{"vocab_size": 8192, "bias": "none", "tie_embeddings": false, "batch_tokens": 32768, "steps": 10022}
MLP neurons of a small language model. Each row is named by its layer, matrix (gate and up: input weights) and neuron, and shows model dimensions 96-191. Each number is 128 + 24 x the weight over its row's rms, rounded and kept within 0 to 255. Numbers have three digits each. A neuron's up and down rows have the sign that makes its largest values positive.
After each neuron's rows, "fires after" lists the tokens most often just before its 100 highest values on Wikipedia text that the model never trained on.

L5.gate346:192071116110119149091119118131157094138148130105160113150094120083129151161100146145096161136122110152150115126080142089193121098102141116118134134125100093087111149124092160108156129153094179104081158112130153143093117128124170130138100149106105135145125109107111078116137082139116121148
L5.up346:146125113148153155152094142108160160159120110140138165153104107165152102118162156139127140140137135120136110148157126090159113113146176119141133147176130137169129127066108119143111112135153118073135117113121147111107117100145081121120125134122119107069125110123177065135130143125067121084
fires after: ",", ")"

L5.gate191:166139133132123116106132168151118076132113125106113120127127180132143155082113103117100135148115122098129124156120094066078121157163156111139104124134169153130122108115099116161135117131120131170156118162145131128125084163151139144153149107133105094135111121095143143147187083088133135142
L5.up191:143101178116097153119104126104166130128128157141119112124132117119098125102084138171084143153063155104162149122104121113168123122119096103112145178089134141135115127106132104080125129122151128170084155125125164148154105126144161188090140107114131143140114132117109157171112172125084120129
fires after: "\n\n", ".", "\n", " (", " born"

L8.gate377:131110143144124153136125112126125122184138166161131120124139121149151116162111147088091138148140134118118141109182131102112076140132117128156147112121141116134089100086059169145138137104070108126160130118080131163114146143148154163111105135165116042089120104126156158085125120085111163142
L8.up377:126128104150150127132092153112145162132162092159130135138118133110110150134112099156173111088132145144143177153136161150137124167168105142123137171108114149140183139128130159079117130147106085137192132148112115119140138126116112157190114126133171140141122159138114134127125117097099118131
fires after: "\n\n", ".", " in", " In"

L8.gate229:141136078148143091108118097090156116093110115147129087138101128149102117154176177112137116156173105108075133097152108134105174152151155061137139166115117166142123127151109104113136132137103128123111068124120128117148142190114137106152107161148139108087154130144101141143145121122146157118
L8.up229:150119133140155110125153100147114101152116114109138137135107124189108120139131191093173110144106117137131150125135134151125124108122102112188172080119130171131115109075097077140136170126117092120126152106147183098110120185102161089148138137102101154114131093135146152103101093120138141129
fires after: "\n\n"

L6.gate73:131124121128097139120114132108177114127113127121150081099110106136132114105121156135152112170156106134175111155084114116122124110143103130132138093183134143076110123157123138154082089114115159144111125129148097107154110142085086102116102112135081087098147107137122145153108133118142104137
L6.up73:106125147151145160104141078140125135084130105149131154148141143164158098121142107123136141132129065125152115094113127109146157136164117153111080135135094146107147089103103107139133099158110137115172138127102164099124129149108153118119125094121128135148135113101164183102080162162126134152
fires after: "-", " Christ"

L11.gate56:113144145135117124155157169151122125131153131151125148104131160163120186113149191126093132154136114128140136152119101135131122134138124137166156116148114144135099108131098149136147097144118138160123087140108172125143099135099095160163097118126099145105058143146118115132116134081145114147
L11.up56:110092137136152110106158063119159147101131158135117079155132133141109104153103140093138165150150133149110159100120133126104135111124112094135100115129136136127128132103153125120152105127164132172135097132134084111124122138134105143143149147131114195122150137115119133184122117172094153157
fires after: "-", "|"

L9.gate228:129146139135116144082136135160119144116159117091131130108101160175126168150105097104093104109122107125176136140131128121116085160112141165077119096108154132126100149144171130122137150122099093114154154096091167134137137139154131160138113093163121152162142163168167133133150139112161102145
L9.up228:131136132114120109114132109141130123166172107126119082102133181135153110137146166116095138108095119147143132105167109134127122164110148142070134151114139127110145127180160143132120152142154098124130125106117155115186132153178145149095146138125098151127101162127142117155125124093080094097
fires after: ".", " was", "\n\n", " He"

L13.gate312:098092162144189111142147121161133129078120141094142113158120146152156133143141115108097090094130125154143164143161123088150097157086146130106073144118154103120116082162129129083152110154128114113132141086123131141154115065158142143126142119135176137103082119136147141153131095135119148111
L13.up312:124126106147150151107117155130152119139159110119109115145136134192141143126123122144111101124175127134155135123110151139148138134147137191100173083074137123117199150132139137138115127109118146137106132101136109129078086097136135097107146130122151158114108156115146151150139122142092196118
fires after: "=", " =", " W", " R", " L"

L4.gate275:102103127158142135113113128123111173149129155114183123092153107145095094118128079142132095139110165120133101111161108067103113109126103152138075141089126162117127119106149159131121149143128127150110141169133098122102142193106109138119137134109120192127105102124177141099120109108108138142
L4.up275:133113117117152134131139066148133171104174144125145116155142159124094164099125138131066112122109126126112123118154093150117154111112127103131106158105136135153131124100138130142142112153107117114128124171136168106147107085137135070139128136117139138104112115129144132135144154146129155148
fires after: "-"

L5.gate476:128154134093074102147133136112082178141132137181174094131118109155082191137128129108097139116121149148104125108107137125162137130161159124113142154137121167158124137167137152123092113124141117129120124135111111128164133114147088143147160135111122129127119099110158123136160151122112119133
L5.up476:126104086177093151140131147162100148123137162140129097153158126144135125130130160086117112095152119115091156133174166128108160152126148124146159150135137166118134142120147084168110154161124135171140155095169087133141127115134114122165117152113088105122089118134113134132135121135084157128
fires after: " the", "|", "si", " The"

L9.gate46:162167124092114118132133153122128088119119126134126109127168147186110158127123143148139178113124130145161144121145103122104139171160108136177139103125137150126155141142120159141094120117163124139118160155123140173128156123151146109152090184158100101130155147096117112140166161100119118080
L9.up46:097129115121143117118110118127124108121127153103154144125121141140127126136132081150146116159167094114152142166128106077144151128117111135154132113137119131138132101121154148159125130139122131142126130151113122113107158141134156100137084139145122123112082114152151177142142119108108111164
fires after: ",", "|", " February", " August", " November"

L9.gate8:156161102145146130102130160158115159102123159129105143117155158149160127127166086109129118109112166092160139143082085123159128146131130121129097182114139165165129100113135125110140158129104158134110148113119158121127177107158132128116109103131122109131128115126141106105154145155145128137
L9.up8:113120123130111126144139119130107084163132128109121115131127131125123127158159119158122136131125148173105170098157105144133145135165144152126160110133109166108096136141119148166134158103085113145096153131140093130170065143114100147115102120133124147134103081093127201135166125128135096159
fires after: ",", " January", " February", " March", " born"

L3.gate203:110093122089121127130093173106111145123122091089113104125111126170072140136140160143130145129082144174177111113104139127107120165119137139131138107080090139094099126137137113123137098144122127130162161124142152119173113109143158135103124153094137117115159142105094123134183096122137125116
L3.up203:141112138103145123149074164148177099103104106157126087116139138156113158134118145112087157127159165157157114157115134103133158135114158140119141113099122197144093109146156130160162120132167132119101137167143171142135076095140135097153108099118121140102134133092150116101180115095162178099
fires after: " =", "=", ".", "-"

L8.gate421:144101124107181142091131132136121112137104132103074102096192151143107137109114149089133118141117159168106170091123100139141122115154114086148140147114150141089109131069103169144175133134115146128106132109103170101137109134157130128168116182158174116114107141168125154155124104084150153138
L8.up421:148125155131115102104111134109175115116124122191118107155105120151122118130137153147120136141145114125111125139154105147142128144166104074111166159105196115101116140105107136149128143167052082124170149079127177101085128132117124123166178141123130188144137150138144153146154119143113151119
fires after: "\n\n", "′", "vo"

L4.gate193:115136180110162110159168137148140120149100178127155109101139128138157137128112105128148130093129132117159133100128115106123106123093114116110117112089161088137135130146134173126137100112129128133112138132159168146116088104098108080110118137129119099115074099075058155137128118161117148063
L4.up193:153096128126090163133116154088152138128136111110123134180080114124121146089095122140141111128123134113128132126138107112110087155157138154081128122148131136155092095132138147148155118136132141127119096154143143103166152119150133117150111061146152106089170101135143100125133167155117124123
fires after: ",", " Mad", " Har", " Res"

L8.gate155:137084121121124173126115151114146148130105108151130144135064117127117087149133111102145132098151090131164126116103152168151089111192125154150138117125115138141144148087107142126099129136132127139110164100110156163147132151123138133114151120101167113124137142082126113134128116123105161120
L8.up155:137112141129137071135101113130133141156146138119136165094132156150176115156137149078120150155099108156166110142152099098131141076155147117153138123103117129094121095161123113136156148124140168143079094097163122151164124097124158184121116132167172162113128126100142129163124158158140159121
fires after: "'", "hi", " res", " ill"

L3.gate208:164112118103103176090142190107145107136116112149109099177111141100143137126138141136132155158147145149127125130121144142153134098120188157172151110130113151141118124174078177103100134135139116122097162120135108152096104110118108146144111132090141159104144129124072137144155152151137137074
L3.up208:113111142106098145121136142128111120165119143151105078168089132101173149163117172114142153127160159133139117135133133183146085101125164118155131117153133168103141148126098168113121131132155136103097128123122112152100109119092117099127123122108129123082171151140136120117159129154110131101
fires after: " in", "In", " June", ",", " May"

L3.gate25:171117128120096149148129138127109099170131171128086138160076153142141126127122127125137114150111093166183110164087071160170103132112102162083098141161095159096143124183104124081098111111156133140148140120142115142136106125151127136114125100135155124150114157097108147095170117111123112117
L3.up25:168118135142112156130164173128132109127136129118114157136114136115123142114111149130100102152152152190146129182110120115165115116117132146068122140160105123124125162136100145108120142097159105138164121111150088096121148116150107158125125092105103118145121141150100153080150137099110124115
fires after: ",", " New", " San", " Los", ";"

L11.gate419:162109125138148096115139165080152149116151137143080155095177079151121149158079144124127130130148108096126117118140108143130121117138160169119139110091076169122152096084085157133128138174139128126126128121100164144139136159084117131098103134151140133114124136101099127122150153098155103114
L11.up419:128126109166136098127144083151094157089133131112112110071146146121123150111157142133115123133080100151116148120128139148133138174151179154124153149129115085093107150132134152126133121144127117142127159132117120106143116158160139093149160122130118119154149140108092180124113127108107130141
fires after: ".", ",", "\n\n", "\n", " ."

L7.gate43:147128067146177126131135162108090204128152172138135117138157110105094108132169120144159111092104127101122120106100147098100103141159154119139117085140138107131135106086134108135116150144103137106142150164108154110176139105150127120113124108158133109098158130150151081129089154110124155122
L7.up43:155116143126132098143145109125129135182103175136157119134137099098105122165170175109103106097165138111122100096159112143146115144093146106068145136086180110097158121083148131158126105134142135112144098149121142134132094110157129118149105149081138146107134111136162158156172147091116127121
fires after: "-", " e"

L6.gate370:140121113117080139134172123142159132126093142141142162122152089113112124152125119178149113096106133135107140142146097149103144139129099173131134149128178087163143153110138141107057130193152167151122151111086107110176130110088121099159120088148158124110156092145149095145143128115106160161
L6.up370:150092136125132075126159125137120124085116102127108162129117126087113078132119116101119108103132093130103147177181085158126157108134077103118157163118106170116137133107144130133069160177127145115121094108095114143115124143115167130150128183132078124131087124114114106170138145127155158126
fires after: "'", "E", "W", "(", "[", "b"

L8.gate336:121114121125103134093106091128116141115137110172143124103130103155135129088104149115071130152130132148146112187091148134117107115127124091121160096130082160106110167113142125116138146134075125099078080151092140123127127091091138137142165141135123123146140136155152112171134127141164157120
L8.up336:166098136140144144100123120135124150128133112126189080108152128164147156112113124115078159115159116141156103188159168127104131142118115127074118112114110139117153153073131127173098175143101124129135147175147113121133118128128113104147138162159128099157119136143128106103107101157101082135
fires after: "′", "-", "W", " Pts", " Qualification", " PD"

L3.gate196:173119117112158104158133139113104145126084120125133123139166123087122113125124081173109149114098146186166094121123151105173111135057130121105110152156087121102157159136108129110113112136122131063127092119126126161077133145152128142111099171123082149138110145124093131134090116152120113144
L3.up196:134094145151149134106139139084149172120070140185091179113157113113126120121135151187133170104154122127142062114136114107128133102119136146114096141130112084105145146134108118137126107128132134104128082118114119141128097070088106171115095159137119112143177148103102161117143202154112104105
fires after: ",", ".", "\n\n", " |"

L8.gate435:135131145111143120148107155113126106131112149155152123080084084104111142095100135126169102144116133117153139085144126119189102149162151136104094110103116101160108159134111137155104117088145116092081115135118137093152153128116139133116146128157152131130101145127132120175106138100092137104
L8.up435:121090142097094131141103121137127176136129133129121140125144111082114121157153056074120120132104153088120158122079141167146105191140126107111125121127138128106134129140159114118119116148099099164160159115131180083154137114125151103124177180119116156148123092145136137132160105106163144084
fires after: "\n\n", " decided"

L5.gate243:120087170129129060162101125110166114150112148100148094139105116175138151116131101112122141157094131133110128100127065124081142102113112127148112116154109101076100169117091161149136114104134143184134124091126141121110124155147087187128164125107136136153121127132159142179143154151144108122
L5.up243:117104164118124130134166066119131108132151152152103128135137116103144140100115162107128079139148103154131174127151162103136147115131109133132115128134110109152134114132141113149100125176167142147095070081080119119141105137167157130127127130102124159123096156137095139178145149181108107153
fires after: "-", " C", " (", " view", " un"

L7.gate138:118085106105098152127137122104149121143099106083112095099158168180162162157122142096157120149111115135108138134156078121149113103131129090088158142115132139115142161165101096185119105124146102127084108146120123129139157134129140174155110159118131125133099125153170103165137134130122081130
L7.up138:124118129150112121160116153093129135144131109161128072126157096130134140113120107139112113150119147090135165149108133142143108119124117158095157107097142102105117154101105127116141091137146122103101113109115105125163145130136169110162138182130101105104155128165145145111128174148141134155
fires after: " is", ")", "\n\n", " was", ","

L5.gate179:109136121089125119148141097180145139132118155138174102137150149136140170138162120193093095120148095158116095130148126107104131102149075166086142119099166156121120158133192117152104110107183138120101103139113107090063143094129122142135097138137106110154094111114147149146143095130142127152
L5.up179:092123146129103123138170147145158151125160140137142152148130106141137108095110098094160121122100172111140105119112129106097120145068149118121148094134157148134127104139156088114160106141148118133086151111109145064122152121125175116132124100166114158134159125115119111150142172104132135141
fires after: "|", "\n\n", "=", " Ye", " par", " was"